config.yaml
activation: "swiglu"
norm: "rmsnorm"
norm_eps: 1e-05
rope_fraction: 1.0
qk_norm: false
init_std_o: 0.0
beta2: 0.95
lr_head: 0.00479
decay_fraction: 1.0
dataset: "wikipedia_en"
MLP neurons of a small language model. Each row is named by its layer, matrix (gate and up: input weights) and neuron, and shows model dimensions 32-159. Each number is 128 + 32 x the weight over its row's rms, rounded and kept within 0 to 255. Numbers have three digits each. A neuron's up and down rows have the sign that makes its largest values positive.
After each neuron's rows, "fires on" lists the tokens most often at its 100 highest values on Wikipedia text that the model never trained on.

L9.gate160:073196088114124166180163172101145172153102097119150093122144119169158119098156097174132096139191161134097087122093099124176179155138110125102121099186139127131158141133144144107156174139075128091127098119082125092136120108166094127055091146077089152127060130144067111170135089147120167176158145201167090125151075121106075104159094110094160155144101138155089148152122118102101112096178
L9.up160:125133139096054122176156143156147158117125155112100104127124108136161134113080153101075158107151167136073120089121113130088123110184113160150149133143165130154151165100053142112112116119091111173068129092111164107123057101170153132121088166100065188171148123072116151108114164159191083174134150200147125101110150158083063103106049155075156156073129125152147126134073138144105088148117
fires on: "1", "2", "0", "3"

L6.gate10:120143095143180095176156139110138103126143101149064139138106125115101139120114112113128086120122114154100124203155173025149134116074106071117101134050119098129104121078132180155156162085138119144087127117138091128116109181130113045164067127131150187106112172074136116117164129128077091100107086130086098016120143189099146147126082147119141135133123110181167122102114162051193139160109
L6.up10:130151127099155169163108140162136099138125074136119092119162125115113182132197089200145162137128095114194096108148093164125135133046138090145096131168104136135075140185111151162172153112110118066061152157181134154125154132154118156162151176111090142088129060111109130061100168140091153133169164187110113205132089063141121117204174099070163211145169084117148131127167124097136101132114
fires on: ":", "9", "0", "6", "5", "8"

L7.gate317:091056148121056167142117141189094091130095165073118146076150114110075109173154147152177158111111170183175121066135155109118102160128153166150170102171142107118111110105158158115168191132170135155159098140136162133097111141153167139141128065156151133104103085095094121051106140128161147167091108150123132161112175090157159098076145145134114165092109120144147067190081066089080125161172
L7.up317:128066156158073164104081135148129083122119133085155137080148110134090152151097165138159169139103096140187116131157144127140117134173165150129182113151114126100100131121132157110123157101135104185174120115105142188146132160123180145107095094145140116111141114098165176057098139163127155150128055093082139186107136103176157136071176124092064187138111117190152108149142090074049126166173
fires on: "0", " four", "5", " nine", " five"

L5.gate104:111080145152157140110155163121134112206129064153111096127089104141145106146143116162130159132112093145166165134121069117216138186113158146091137079087149122125200101104120126084126055181095150128111112115191067099117167150177108173114108163071139072143128178152134099169180112158083105084098151086153135114146140129101122102126140078132063108182104191132115174114085175158118157193160
L5.up104:127190091108125112118141114103068161091185120104117148202084108168189169114168123068165112125166144124172124112148142159119143109153202107132080151092140152093105168106132154159085102158155107100144218155109124140135183125062120144108156149076129150165176105143096132122168180183077147141158113207116144104085134164140165104167144163139129124144112134161104144153152116120152136110158
fires on: " his", " free", " ft", " back"

L3.gate129:158138037119086095150133089168172122170144105141134144158136229127170154093148123097104064122132127114146177192091104152166080134117094146131159110115113186197121104137146146139095124109148120019108180211138183110187118128120168122122121096119173134051165137153076162092167138109114145142101161145142116106139115136112089163109139168117155123139141200113141129111178135101099081113137
L3.up129:158128138150081064169168066118124142136126102067146129201099140146134086140170146144177133077132063110170104123112100137129157163182207161141128094114146186098126132164165113123117100106137105129113093191183114137148111129112121101137123167165131143132163112177177148087143088132130109112130188166185135083116129131181108126176080142116163120083080128107111146145146158118129132158128
fires on: ",", " |", " (", "–", "8"

L9.gate291:182189145153105118156113134175105128114167121139151150117164141142132078060127129113164150143077127160149069159177209079093178142111155102132155142119162159120105091108110089125104094131163111090102131062146097078098145142133121086138136112114106163161133120102111137121147152166171113123083129150051074124145108092166145151157117127182097133121123114121158159172111127144116106159044
L9.up291:162074119138119168131089184187173089089142134161134114190139120100087144177131167163124161154095103124171119102114105178120066136134093142129145095142128111064124112158131126129121150134106104091169141115218135173152193120173113111089084186160136141136098111130174139113146102175094160158054121175110083131169123158168147107097102128128112133103130133142144149150175109111092072206140
fires on: "-", " as", " |", ".", " "

L6.gate391:135156196119109103101169069107128140108131128154122156111128078106208158154135118092172169164066154154184102055101137152112128117132158161122092167108105154153114110171172150148107139157149131126118111129143188123115169078160172077127120109161159136135092092152108108179174161097099158125167132119133094159049171105127155074070126132144075093136081048144111123089155132096119098202088
L6.up391:160122141101096117161149149095167142116175134132178073136086099188141097090051141073104061140136092094075171096121180131134128121138138130108127155090122151134143142131143154189118110209144197132160122118131172101187120155117180125101133127155127111148168121173102165098101115062084101086098073129139088129101126155071132090162157168141167112166128173128100114148129194190094123100112
fires on: "ing", "\n", "1", "9", " ground"

L6.gate442:160151109131107139120112176122144120208144095127107103119090174097082120176107098096097097168160123150124152121142077083166173097108084129082160093070146120166191092141114106139122180171165172112164081188104108119154118129067098138178121140178149112093133112104145118135160181162139157121078101111115082097153109093116134073154108071121126135174107158135133154116135125146150107098120
L6.up442:153127152063086124100127136082143144170101141148126121111104159143164086137148135131069136153134192131066171154106093127159174123132138123108152136112129108187129177115113080135186115157191112169151124131129123188110105158158155088107118095131139137138097144173238104106175181135194120107088082142075103132103091135125106150157083054181141083146147109154205143128093156119144172118111
fires on: " ", " Team", " Votes", "\n"

L8.gate191:087117070167069141209108156149108092080122164139102067122114211165127127126146149146114087108148106184179114109134138104130074085176122095131174157118171151103174115106087139113188128171118138055154096125158148161104110166135124164081137148144129123125082123128113152199102087113171122165094157110139131153107100120150113095151146088036111149114119081132156131199118085152120077147101
L8.up191:107114089139087112160123147148139091080107149175141069102092154193092193133074121089089182154119089145123123117116124114128116107152116113145194138155157153058114149109121128129075138184093121097119092135107179185120144163113114161057159106112080102156116158183114153112097069156133130141139112108097116155133112148154115129122153102016140217146125081144097141125134085093140121102148
fires on: "0"

L4.gate148:151142137159077148123126128106091087139124076156093083187129185144097132153150143136109093102167131201117075104195138154124156127106089080118105162118122136086130143052092138135144149114177157138054084072083109167068115118104133039113160098095182138168093149164115104126118127125127164175133150119120151131208061126135125143144070066125165164117095090155133128096076125135177143151159
L4.up148:152100163057151169115101099157162117124117134141108119143136119108126165134159127141159146186150118101111037046147134065141177115063110123128062121129141123148095074145116155096172166153146140100136126133085142101094098085195089153133163172077057095166118101125107064085142102094114191190164127136132122147106114092102148171133127124087127121142145158141138149170120157140111165110165
fires on: "7", "6", "8", "5", ".", " jump"

L7.gate187:092110115100119110199136152120124130078093152091151110127166114123135114135176145129130117056119173131122117155109136101130134109147134163137101184130142112194162171146091102021141145111154127100122076164115120106054095129169188113185109140180208138090137139081071122093101146095178144081101097091089161073065144152099115111131123151055112150143131136123173110152122106125131153086113
L7.up187:111102098087165130155123171149160164126117149136116119106123092112152142149160145150154160081057142125123159192073141118121129147113108141077088167100171064136156205145113122092116135109144115137115086118137131141097117084130181145180132151151188122110100178124163136128118109125144178097155056066066150079109141152072103140129130112074049163126178104124178112121145154117163118100178
fires on: " ", "op", " |", " de", "au"

L3.gate382:144189146169137169161127111129151179159101096092075084132186104137104101084190119125131074114112121115082069145135142085166166120129114118116106104162127098175134118143100127137148092116096151131105108121141100087065104202145095146102170128114154183155075145121145113094190123095083152092139175147181100139071078099077124142161125065089140150094095096138192096137110143126166121203109
L3.up382:090201182175103154150121120118147174170139115137108107145178085093129156115092153108209091094131126077097085074069059122177141140139108099116082136167081120133134139193131129173115132069068140191111134137152133127074127160093115182163155133098135140145134172177188149105100118134067174062101114130181105149059090101115093145134175118122129150115111122147130124098110134113174117142101
fires on: " (", "ine", "1", ":", "tier"

L4.gate378:091155114096136117072122156188040151157179132119137131136119107184106130146147166167118114141218165081123143162121103133130185107085166146135135055132125121109085082082091143133139154180106113115159046124068121161078111151137096080106189142123142138157132143175107122096121081142119179154139145175126093166163100096121127152143139046083127132102075170160136176115119186155128141110178
L4.up378:161123067135054135141128115113100137072151172152077177174105119064090155146113129128147115169170143143110047112109202089085141175120093157097129123109140141148144080117171165124150122133119117179040106106140127176123125106077145084154168115092131122151065178088124109129162143129139057156103082148158122132118119086123111184112121123101142113071104151112165105135127142141146114177161
fires on: "3", "s", "d", "1", "4", "5"

L3.gate69:138059102104110158168150114099136065166095110089170182127121133134087114162120117129093121142104169139164171125153142144084071138107127153149149141111141109187167151183129135096057102184117134090151127160083175110092135100114150120121108123133178113051198111126073155088090111057137056064066124161123111156107147137129125111104140128141131135144115168060084188154099125127095092109097
L3.up69:127120149110115148130127124121103094086152166133195150139171140079148153173096123105165153110129174099185093148122095077097145109173159172114119113119136177163158109142163143121108049174130120093123153096238096027119129128127137176199106144144127126157112127134168114125125202173152100127127151098125103124173116103111155133129113167155117095058132106082184183182155052155122140159057
fires on: "\n", "===", "."

L9.gate346:086049180060120140098154140143170140147123141134144123124109136080096114147126111104096149093113083164144134150119140146151186196147169172153108091078088165175156139078161153150092097113180139100120199109157076168216153110145138136097166170143193086128115165128138135146057072141136148123116111187151176153108123138072097084101094150081116073109129166103120145122119149165077113126131
L9.up346:191119086101154126122090126107086075087108101103168147067134096088121196101151081141139144131130142080135147126149140107095113132082141137190115120179169107099080140138141153103081094174143144108204135130161140171140145160164134136118136140173124149111114044052074109122122138081147145155134159175174122150149119150116125055154132079098115147108164149157158145184101163096095112109118
fires on: ",", ".", "5", "0", "6"

L9.gate243:140170111174106117133088150116156109204126085119142144140156122160121094066128146115087123116102122099149111070110142166131133094129093158167124111104138131134140129157125043129081184108164139125080094106139075104078025134135078129065104108115096098160122116169162095124128166173131133122146211124103108102162124127119143169104119147142083136097159111140184125137180101092168186155202
L9.up243:125182109077070117174152112155165150142184104130134149149103128155084108121129094117074059152108076114130103116073084127129175162100115105111112139140110142139121169131076079117045153104118057118079133177100157147060124077132141143116126127138136140180141120130126151124132133116104207084124158122160105138153146130130141137121162080160172174061104160187141181108101153122087161126098
fires on: " ", "–", "2", "-"

L3.gate130:132117130158110174194137146086110140101094165146094159109086124167168104082157091120135157150123137174127136085187155040100101071151136125197089163152179141124037132132126139073174162150168142144135095130131054149107146157127091131133103104149130135076088110147105131090132098147123095189140098178084070181180121135149142133121131133053147169123105154136101131085103121099156110093130
L3.up130:139104086086102159161122123110132124141153152103072150136087063076144090107137110094131189149121183135181154105100132144149073154111150199116091135125151157126134112063111101122125164146187136156146097145170110154103124145139081137153119181151098208106177172165113128129173099158151125117105138179093132091110181166136096190132037129103174133142163132126159126148157160098155154085183
fires on: "1", "0", "9", "2", "7", "8"

L8.gate122:171196126137186136133126211143106059104180109180092110132112140138099080188139131092123070170137117131189130131148080109139105087090133081097140093125153149114141127156082151130158168132158119067141071103133106156120199104140134094077129148141089153061100124152137100109130145103127122126096122091165115115101131114080068141124082057147109111160065137152153158064094143135086087089133
L8.up122:144146163074175125157129145172075137080161093156137157128069141105045091075206120135159058159100153082139109152114109178093135176137140089120144130105180131169165117171160099106131088118106118122112146138137143129171111093140078092189122132172123104116112192120136183117151130124159133122139131146169144088111063083153092154126169118103098102094065124161160124126153125127112189147105
fires on: " |", "y", " the", " of", "|", " no"

L4.gate396:127082148151103129171092161106152162144114125057138061146119148134088123115104135121196060116134097159188139070150147093069123128105112097160071115102126131196142061200076131094114142146147107140109086136113159147129092179105181106101107095115075124080137150075096119129133129125190161103071164147205103101110136130130152129139092168089108148092139087167137187119103108129083107146125
L4.up396:128061128174042115134132165116154099141130101154145109157085133158104153131148180087113088117136076106152114132143155155053144141102155159151113111117121145158124076172147120122108149154130141153131132111068129177136124128098131130120127052129077121087163164132110137116118095204166107157117140126205087164191082110133095186184097164126119149123117112158108118147106104060120124158182
fires on: "8", "1", "7", "3", "6"

L3.gate32:107075188100115046167113120145142105107129110083099122160101104105139144131168130095130149131080141090139143162118131154168096178156186176084156091136132165174145121126155147139095092129112100148122167132109098155150143107151201120204062123090141178142142163121092146028133114103179066109112134153191151104043078151119088150109153143196072150110091084136128110144122105101137123176160
L3.up32:091046136126119090156127069152114176086163131117146141139133121082078121066084075097175145086153124078117099121065134133154118121126136151062143109084122124205136185072164132179071093116091121096198122102174161125153143147073155129112173146104144156147190142125115118061156119089092115132078137123124193099094161172117103145131101174054153141074096158102135125121114148131124127148175
fires on: " |", " ("

L6.gate429:153168116128152137124142210142082068154164047106103104139097168176108073127166138124121054160108076145149167161125082147155088124106149109115124116140186168146180087074139134094097177140099171044172086127049114101148152159155147171098126162158162142094109115152071078171164104164157127117122103158129122149164157109109119093167082071159151162152123152145115150085145139120091112078090
L6.up429:193119100154118090155177184115122105166107136139174097138115079122118145147132163135142074116148177078156119167174147118131115145093104167119148114203135158139104147100185148173133148111089127081108106154076113095156175084110128139189111137140144072070078154139138191094138113037106153100177123083158132121173124113122133130113124127091173087147051124110132126118172140152166192153149
fires on: " of", ",", " or", " the", " from", " and"

L4.gate201:152109192127129113188067141092127130123127116096170089142155196194185144175165154094098080134163081134152125082092114137116152114176148141133146106110107103174167128125147138164170082149179153076123098134112096070183092203164131169078128084095151100127142220100159103118177112152079155094117114129137065127180110159125151114154140120160107115094141113130145110167168148136144155143129
L4.up201:143155100145153125166126108136131137136148123093161143108145152118140112139174101096156047153114053104129119075078105078123157113077108124131164057134191117102138163137086101156116128187075115067158149161176111150191104127165170089113119134126078157131123151147153188090129095146163175130116101186160124173126199103168177169112150113117116122113125144130177093135122130131162182115087
fires on: "1", "2", " ", ","

L4.gate439:122159119164122137164135190127131178119134159077081110131155092113085138089092072169097114121207180156144131121145147177137096103145134149114145105074125090114159145124179130134173134209174126103165099137120145141092142085079167148133117118200121075160167153145160139121130199085088079102116148119090121151156105131106135064128110193172128073069136163105106108149133154155118116056086
L4.up439:138105157128107132098126159132171108092175152123177126130147116106045156122082152105111166167155072133150145166155136164148148147134133210150113114137109107103166094125157155196170124142115109122075105135133091133158123105130155170110108141143143074153114119142127153071150171128092074142103113121153135105169100162102161102096096172131140064139157153178135071078077138179102094114151
fires on: "1", "8", "4", "5", "-", "6"

L7.gate202:098135164122120133182199074114112121159118166137088134150133119133127106147178163120121078086106161114170146116135103180176114100135119187110086140156152134114242122097129180105114120144091151128140125148126125089136163139141086113140190122135188155138157082144022130100163116116091149111114169088119162090096101153060119129114068103089140140113070060161120113136138128126144190096115
L7.up202:143115151132138082136182104143144139150139170146114174135130104116122108158187143071079079139095126103133178161134164182177134146070126181072133144127116127063208151117106173132092122095125168158120129098149126103162170141159050114124171160095137106168118142209083102102143107160063159101190125105107111085133093139072107136120097086163105129165104069153148171126121120085126181118180
fires on: " de", "|", " of", " la", " |"

L5.gate125:105147113185078067151160111100101120078118123099146151144150098106118168102095138144085131108160146235113127164167164100062130141122145167157150140134108109170142151075109141107147108173100066096095090159122091154137100139126119103115149100168153152144083126047167094155150180090138177168049182072154114118093166129105089092105075097110115109145153082141118086135089097117132101105132
L5.up125:089158113230157113082158161109108069137165101115134150110109099142090140085093109102050116110151108115119125121113127130106171131056122123138135108149143141176182116093148151140122057165106086093093142160107186151131128109109161102100067184095150104206135090152156086171129106048113154141103205157158114191133136115104145133083124097096143157102188181184109127152101134116118109184128
fires on: " first", " the", " this", " second", "5", " only"

L9.gate56:139199180165124131133097092125143097102147128159058128148142128145188079141080159164182151136115097143137094143146207082099165130138117123118186107176192102112121137163130134146104169124128133102115058075204109111154164134114161101161129136141135198092146123135113122119146118156124073118116101189075162151133161122131171109071084166161165178159129128132156162191121122100081140156072
L9.up56:074156102108110147123160116154103082124182106079110097149138145110133124090148134193170161165121120122159092101091150152148116129136173126143119177063072154157129112117125113185132116150145058177171171145166149117092137173085122143127135119085104131202163141096154134122174157148145153124112111119126094033138104229109075153130107182143076090146138196105140167113172080164112124120176
fires on: ".", "-", " |", " –"

L3.gate77:092116112158142109168130130120110166129137131122122101139118101188123123103173068122151140155125110172109127143095132092094181117135174141213123136088151169101164105123139121113171180165127118163130099150110106111126147092164135141049125130121092125133083138093119138089124157169136169181081133168139019128143119189098136140186059109080125117112137178187161128125120177057106118120065
L3.up77:137088123091144152147100170131092150119173232124113085167117150097122107115176107103132123207149100134182128146100177103063113179145146133080147134059144101148161150074115187148119155103165165164139158175119167109124158066143169131159130129126136147143109148103106114112136179130110135130119043163126110096129197195141149152172128114094133093109106152166150149172190180112128149100143
fires on: "1", "5", ".", ":", " ", "\n"

L3.gate68:074093116117061114153115145139185146120136074104144105128152158074108134165116172125100150112166094123108119102137096146107106170123123163117192171108097113156122114113141151112103062153094125099204225144159148120153127116068114158134163139092145137171136137173128137132112168168072076089154157133131107132105077094196130178083175193140166076146108099131132119137166120170053097159117
L3.up68:068060150096119112108063141077105099096102090157135095067083095169124077128113104143097160125121110135180156110091130142068155134151136091161075098087176143149093110104084078083132115184150092186117124147135098141106162141156143126095141127081118092068150150102161138138163167156108089114126161136110097147155090148132138108082136120143016175136159092123102091131103089143103122123136
fires on: "5", "0", "9", "6", "4", "7"

L6.gate338:128098177137119104191096151124112156107130169146101118107100169103132059082116137093155080104133133136184169098147172084100173088059104103126146136088134155152094128130073135047129200124141129109125099185200145177110078150197123173097180078158153195115151108105135091148184169179190088145147135179098127107117144142155164152127122128097166142177133116149123153126098100111163105108115
L6.up338:151082116094144094134089115162112197130152146137128155111120120159206104087139154076149148169126075106152170091178165123098160112082158044132073132089131140161070122126120136089139142120172137100142117143153116165101083059171144182112149123157162150135119132137111113153188116185134115155139096115112149135162100119158189143134131137093197113184151143159111119135099113127160046131125
fires on: " ", ")", "8", " do", " explain", "7"

L7.gate248:121099133110141151130172075162101092128112138087159089181162156115073080089121168087135136127107135180150125126102162160123141035139116140106124096144165140133142101117141116071215095179223152091112125135099091202098173166161131075071108052117141126114092110110128089143152139140111103081115190167119098071106154131075139113159122127093145124159117108147137127140172146188148145124066
L7.up248:167116126056118133105114116181088086155140158111148132127097137096066106117141128048136164123115114120154087091115170176053156093126128118104084071078146106129131081112189085153154128174166090152103079140097140176090159131212149154073111122114153107188103114167153108093115103121123187114110086175118096136116100085169185126144144096101096123185113139184116153131141148129173125149051
fires on: "-", " In", "0", "\n"

L5.gate250:154174138125103118129171082168171160128127094116087156119191119085102162148120125115171081060119120094074190137179176093103144175110130144109129129183154098164096105152091160152146114089067127132085116079160172163133104126118145108110147088102073211096065133083084156085128162129047086132099121123122061179117180132114166112096122131112169123123147135173188113149127170120138100174120
L5.up250:096157163208153166154105090084154154178120177178214153147214069078110145164139114073165120152101156112142102138179146072147099151100114089083154096126116141107115181096166173110113116115163141207170143132131110135093134104176077123160104128040119104136125152114134122091171172107132123136093118104162113125171092144137170118116078119133142139128163109167116165088082137126153099133091
fires on: "1", "5"

L7.gate104:105124117138126080100120174145092100099109072109074114080206161138156078097124172152176142130105162109101134095105119092159102109135086132084138133163185120145111113158114190165140092189083135155142104149169104160148166094164163159044149138106090109112141137145090084164115107110099144142128133131126144135143155082152089101148123170109154121094129162139119144099097094070084117134185
L7.up104:154171185189159097108148133151084188125184086136120172152132117170137152107140109159171150117123146071104105090136118167162133160124121092136155132166144066079136131117132152153125170136119139122135116104110081168105099106134089128159188165087042105152084192159144167135064103057139154120138118084165135141151090084166101138108192129210084162126161128132129150131140111119112175122140
fires on: " for", " at"

L5.gate285:108153090181129145072178174144152165113093168114128084111124119086091184143085087143158153179129145178114117165180134164100124148119099127150103189080116083135075111135079136103168095161195074161075132117137112191129113116139149120101095081102128077183105182094075159121135133138175132160125110176141115116171121130179117160134117144103154145130071181159084126070132136087116092118117
L5.up285:145077114112147120161129077107130107153072181103103141074119098107139117078101187170080100168187130082084151056154153110127191135094155155182050069102163100051176088126124100138100170071120140129150136128112158144153067173130153158166137134088126123142136144164191114140117069089138147157161090124083141182150120101139101149111130125156122133146162146143169147140127107115110171218156
fires on: "6", "7", "5", "4", "9", "8"

L8.gate271:119143090197121133159135136171121053119139125099145207154145128128123153116118202145131135148146129116160104089120110125139110163113120131159162146167131129105187160170086113119169081119124141078151102165180102057097056151112161113113133167169142138154105112103116142104124138007102167106138114081119146147116174088202099083151136111060091088110128128142110138195132080152151147141057
L8.up271:065116078169127135120147148146158137131094101175214183144124147132110160103049135124050146154165071149145096125160101146129105101056088112159202179087166129111140174116094151122128119127121096101161159132145114060124077175115176097101084168144169173146171102137166146106083115129116108153166107118098198148149128145159109184163155094090115151148143096097144134126127083085121174121092
fires on: "0", "–", " "

L3.gate379:081026162100151167144157147141122123190116152112162184110130146177047093173089146114116164087109115144166125117124127182124137166134179171121164100122116151137149119097144122189119064235105128122194176124178139112076088135092124085146114121108175109147153112126125139117139142168122129127127150131097111147159099140152138104123131179144102109137121125133145065174106135172070140132095
L3.up379:008019164135120137184151132142065116152114132074129145097182119145119091126105125113149117101124101134151079039193143126079131131135138148163140139072152120155092121117119119128131098201101145198143145137128096195143102111170143064093103052109114166127109113109164160088087140112169080121115132140111143164136111154151157108136157127140113104095160098145100131144093143090105083135094
fires on: "0", "-", " final"

L8.gate111:082111193151114123125127133144109139128116135169076079110116140109166130188184122115112119085070173120208090073138119097072067085132132145140106125128175147113142136110140129098109148102144076085129104148166115076118150077231102103173082190152102166097133099162106139109146151166163121146104137077102083094068148106095183133135119159167078079122129150111124120178138114151128135165071
L8.up111:093136141178167146095125151123191116155139148212073126146094127128146121183144137102125089156054169158139113130178143132113141116136113103127147110100132110087192103108090155122110179156135108131114119110183091087145140121171134128106072208162071180109138132126180149117190139183121149173164058098136053102146076139114106147177124113129108101173079090118117116165176089127152136180093
fires on: "ac", "0", "g", "e", "act"

L6.gate375:139138086195052137137125145131135105127098072119104059201111132116122138156157132156152119085154109110160161175121109064101125080119098124071194147120186133122198127140090147070142156155154076056134149167158169112141143104108147102169074148161109093097104104109118183158117164061121088120120155165126083152146107135087148115149131185123098076111109162155161150129177164119089104124172
L6.up375:176149078146068121150162094142099144123112118133147050177133092098112148136102133131117113122139094051133133178170118086105144071086092151122183117056151118089168148150138109095107177127117054068152171176161120142158118097096134079133129108108132121160105119149172206131117086102110179129110139197158103117160124186096164105145138188129139066165131158153154130081162171152104071163127
fires on: "7", "8", " |", "6", "–", "3"

L8.gate7:105153125197144120100138155136162133082152137145115127126141118093073127125154084149170095106139141173137139108102099090076096103170100110127141133127153084151128092160104131143238159206162119160144113098067121072107122189139103117132084096164111142127103063123126173139096211093141148089136194104104063132150114116122152074096116150116104094072105077125089133097129108146098120098143
L8.up7:166120080146123088074123140132136159123155149168184155131109110132095129115126144087121164114143103091115196104078062158139137161138071105096120104044136093148112071122155075167147110118119105200112134122116088128163154133107082161123110125150142086114133188160118183121103129106090135084162088110099084163160072188117129112151158148155117110133104143136141145053158147151097126140139
fires on: "-", "—", "1", "5", "\n"

L4.gate316:163089128104089150143115058150177101117120124165118172131112104088134119196129107123096141149070167175145101154151156115160162163135185177121126067105119173132075146096157140126135132083192153103098119143081154105146208094143101079111136150124167098151084134162081131180099095167114106145147179112175133130096099152138121100136071104137089105105143130102156114118180166116123116109135
L4.up316:122131059099125137131158121127091142104126102163116079137115076180143139145087149095106151153142123096150195118161152176117097116123166083127058183097125160094185060123218151143125181124156116141125056107141106177132135100151180096087169162120103117135081144157162116103090048112150157128141089189115116133158065129137128107138138094178137128167118153114178159098076140076118093143155
fires on: "1", "\n", "5", "4", "0", "9"

L3.gate275:079076075094070115091143110098154137150108189116136161144124136080143151121133128077132151088125178075129145128114112114144120151136190149141155094091126141088164092093120097109100214131227072112122129130163158135194130100099149076155158088096148104130114124102113121122133145098172032159125137144129120151082095117115130180133103137113105099102123156142131147115144132079086078149157
L3.up275:099104093192109157188125159082115194217171117119076134167068105142099133145120144143190145149137120148149142099097117121149134144109127196114120057065100106131208115099155141114126127092133119136150060146123144142169121115088183136125115140141103197106145177157177112073150128173143124103077134128143104156097133124130130158172098127150165152096101181115141123117112181091123131143162
fires on: "2", "1", "6", "9", "3"

L8.gate196:097121144087154108101116152096084079050091117171087111126119142168171111151069148151093105092125129125154097133122123104101143106111141085116137167105158162107104017165123168098134165149135106071097111115120111107156171155151120043111075168194118129161092128136107122187147151154101098127133085101127123116121144177085122109126107100120104093156066150140096128080110167105118146115138
L8.up196:125099104158178118110164144152118105114159152165110145149120183122167193209154150156196065101144118153104054062126126095119159104098128076126133184113134155157109093185094138182166140127161160126135101121118082076107109116203117121142110086091110104092072073145111132107073138143121104189093114150184124152082146121122156153127073135100143133118136108154129142114141137080127205079134
fires on: ".", "0", "2", "3", "7"

L3.gate263:218107096120106148082174155131145134129135089126167163086121168140183161184135135112115154127082153108164209169120139127078116096108147162123088160098168099147160132174099144073095116135121133129149134134113084120111186140109115137130116189152128111053132179108098152159091117154125157078100112109120078123149056176085089069135110058136055194191119142206105147118129117116105099123089
L3.up263:125135091155123218139162124082113105099118154108150179104134218157100095146149097096095111175162140106189127114148116108102098133099086149135114156132183150115178053154148135115112109131181166089110112154126108056085158135116154164133122134189103125061101086091116050148113129150136142132114177139165110137163101107156128101135125101111083114115139153080162183206095053166129136122117
fires on: "===", "=="

L3.gate383:121074167098060131117137126119138155127174119135130082165194074127140137154098092095173103110114137150070110116165143094108142153085106166100164106133093129159160139073156111126154119089122134117137150131155151141127155152086221133211161069132168186137104081094068120077095123112116086158143134106139138161074141136171084087098196144155114151120174145109144125094080142137169131122201
L3.up383:128115153119122151145132124172117105131173129102148172160196131153118092135156153133104117165148149108113138148091174134156062121110082056091115161115145139196151213157144169113127139148169067176158090106154147077103106138155096145130138106176143045123182100156126188122140139128110137126176109140098147125048115131119108134183091150161107071160140150104184142205082164108097199131069
fires on: " |", " of", ":"

L5.gate343:105097116021056124124142141128113079138173048153124077100135140123133089135137093128049133160193121116098094120162143124081132139091071095123193102138133119104160136134129130182126142156070159148146135131072120195140155121094174136166152129104159107129144168160152138113143121088072120065114102110162129143131131118155100144094153149116157152068108134153084117108092140178101171146144
L5.up343:125160188192128138133204157096145084130130100156085127079200147084123150126120164128138181127159133115127152127160137096070149160124129113134191159175120152099112115175140097152126182145109120197120093124148167151103145105105109098119149094185129099101129071136138113127122129119096146164196132099178111138081188124118128079129166132116162091108148154121164099133032170094162187122109
fires on: "9", "8", " certain", " move", " of", "0"

L4.gate131:104091104103120140148146175196142060139107081119114127147059131141103082182101114100132127098126112094191139113135115159177174108122144164130130129107167145125135110162152168073139136203170132107165127195159121093100070150136129170085110117162143109133121084077156151132185157187082202136129131083115143115124089123164136157172116149116137050123124187146104142093141128183098133121067
L4.up131:104120120151039116163148128129113169169076142074176191104179123161109149143109180064150115124127138084116115140108109127089122096089168094164143129114140138177114122173124092133107108147105100149157159191180173133105121086129136184089173134107141103123197099166071139120162176152116130108171152115143129169097120172093206153107190146112155134092103116145067158093139097161098071167107
fires on: "6", "-", ":", " went", "7", " took"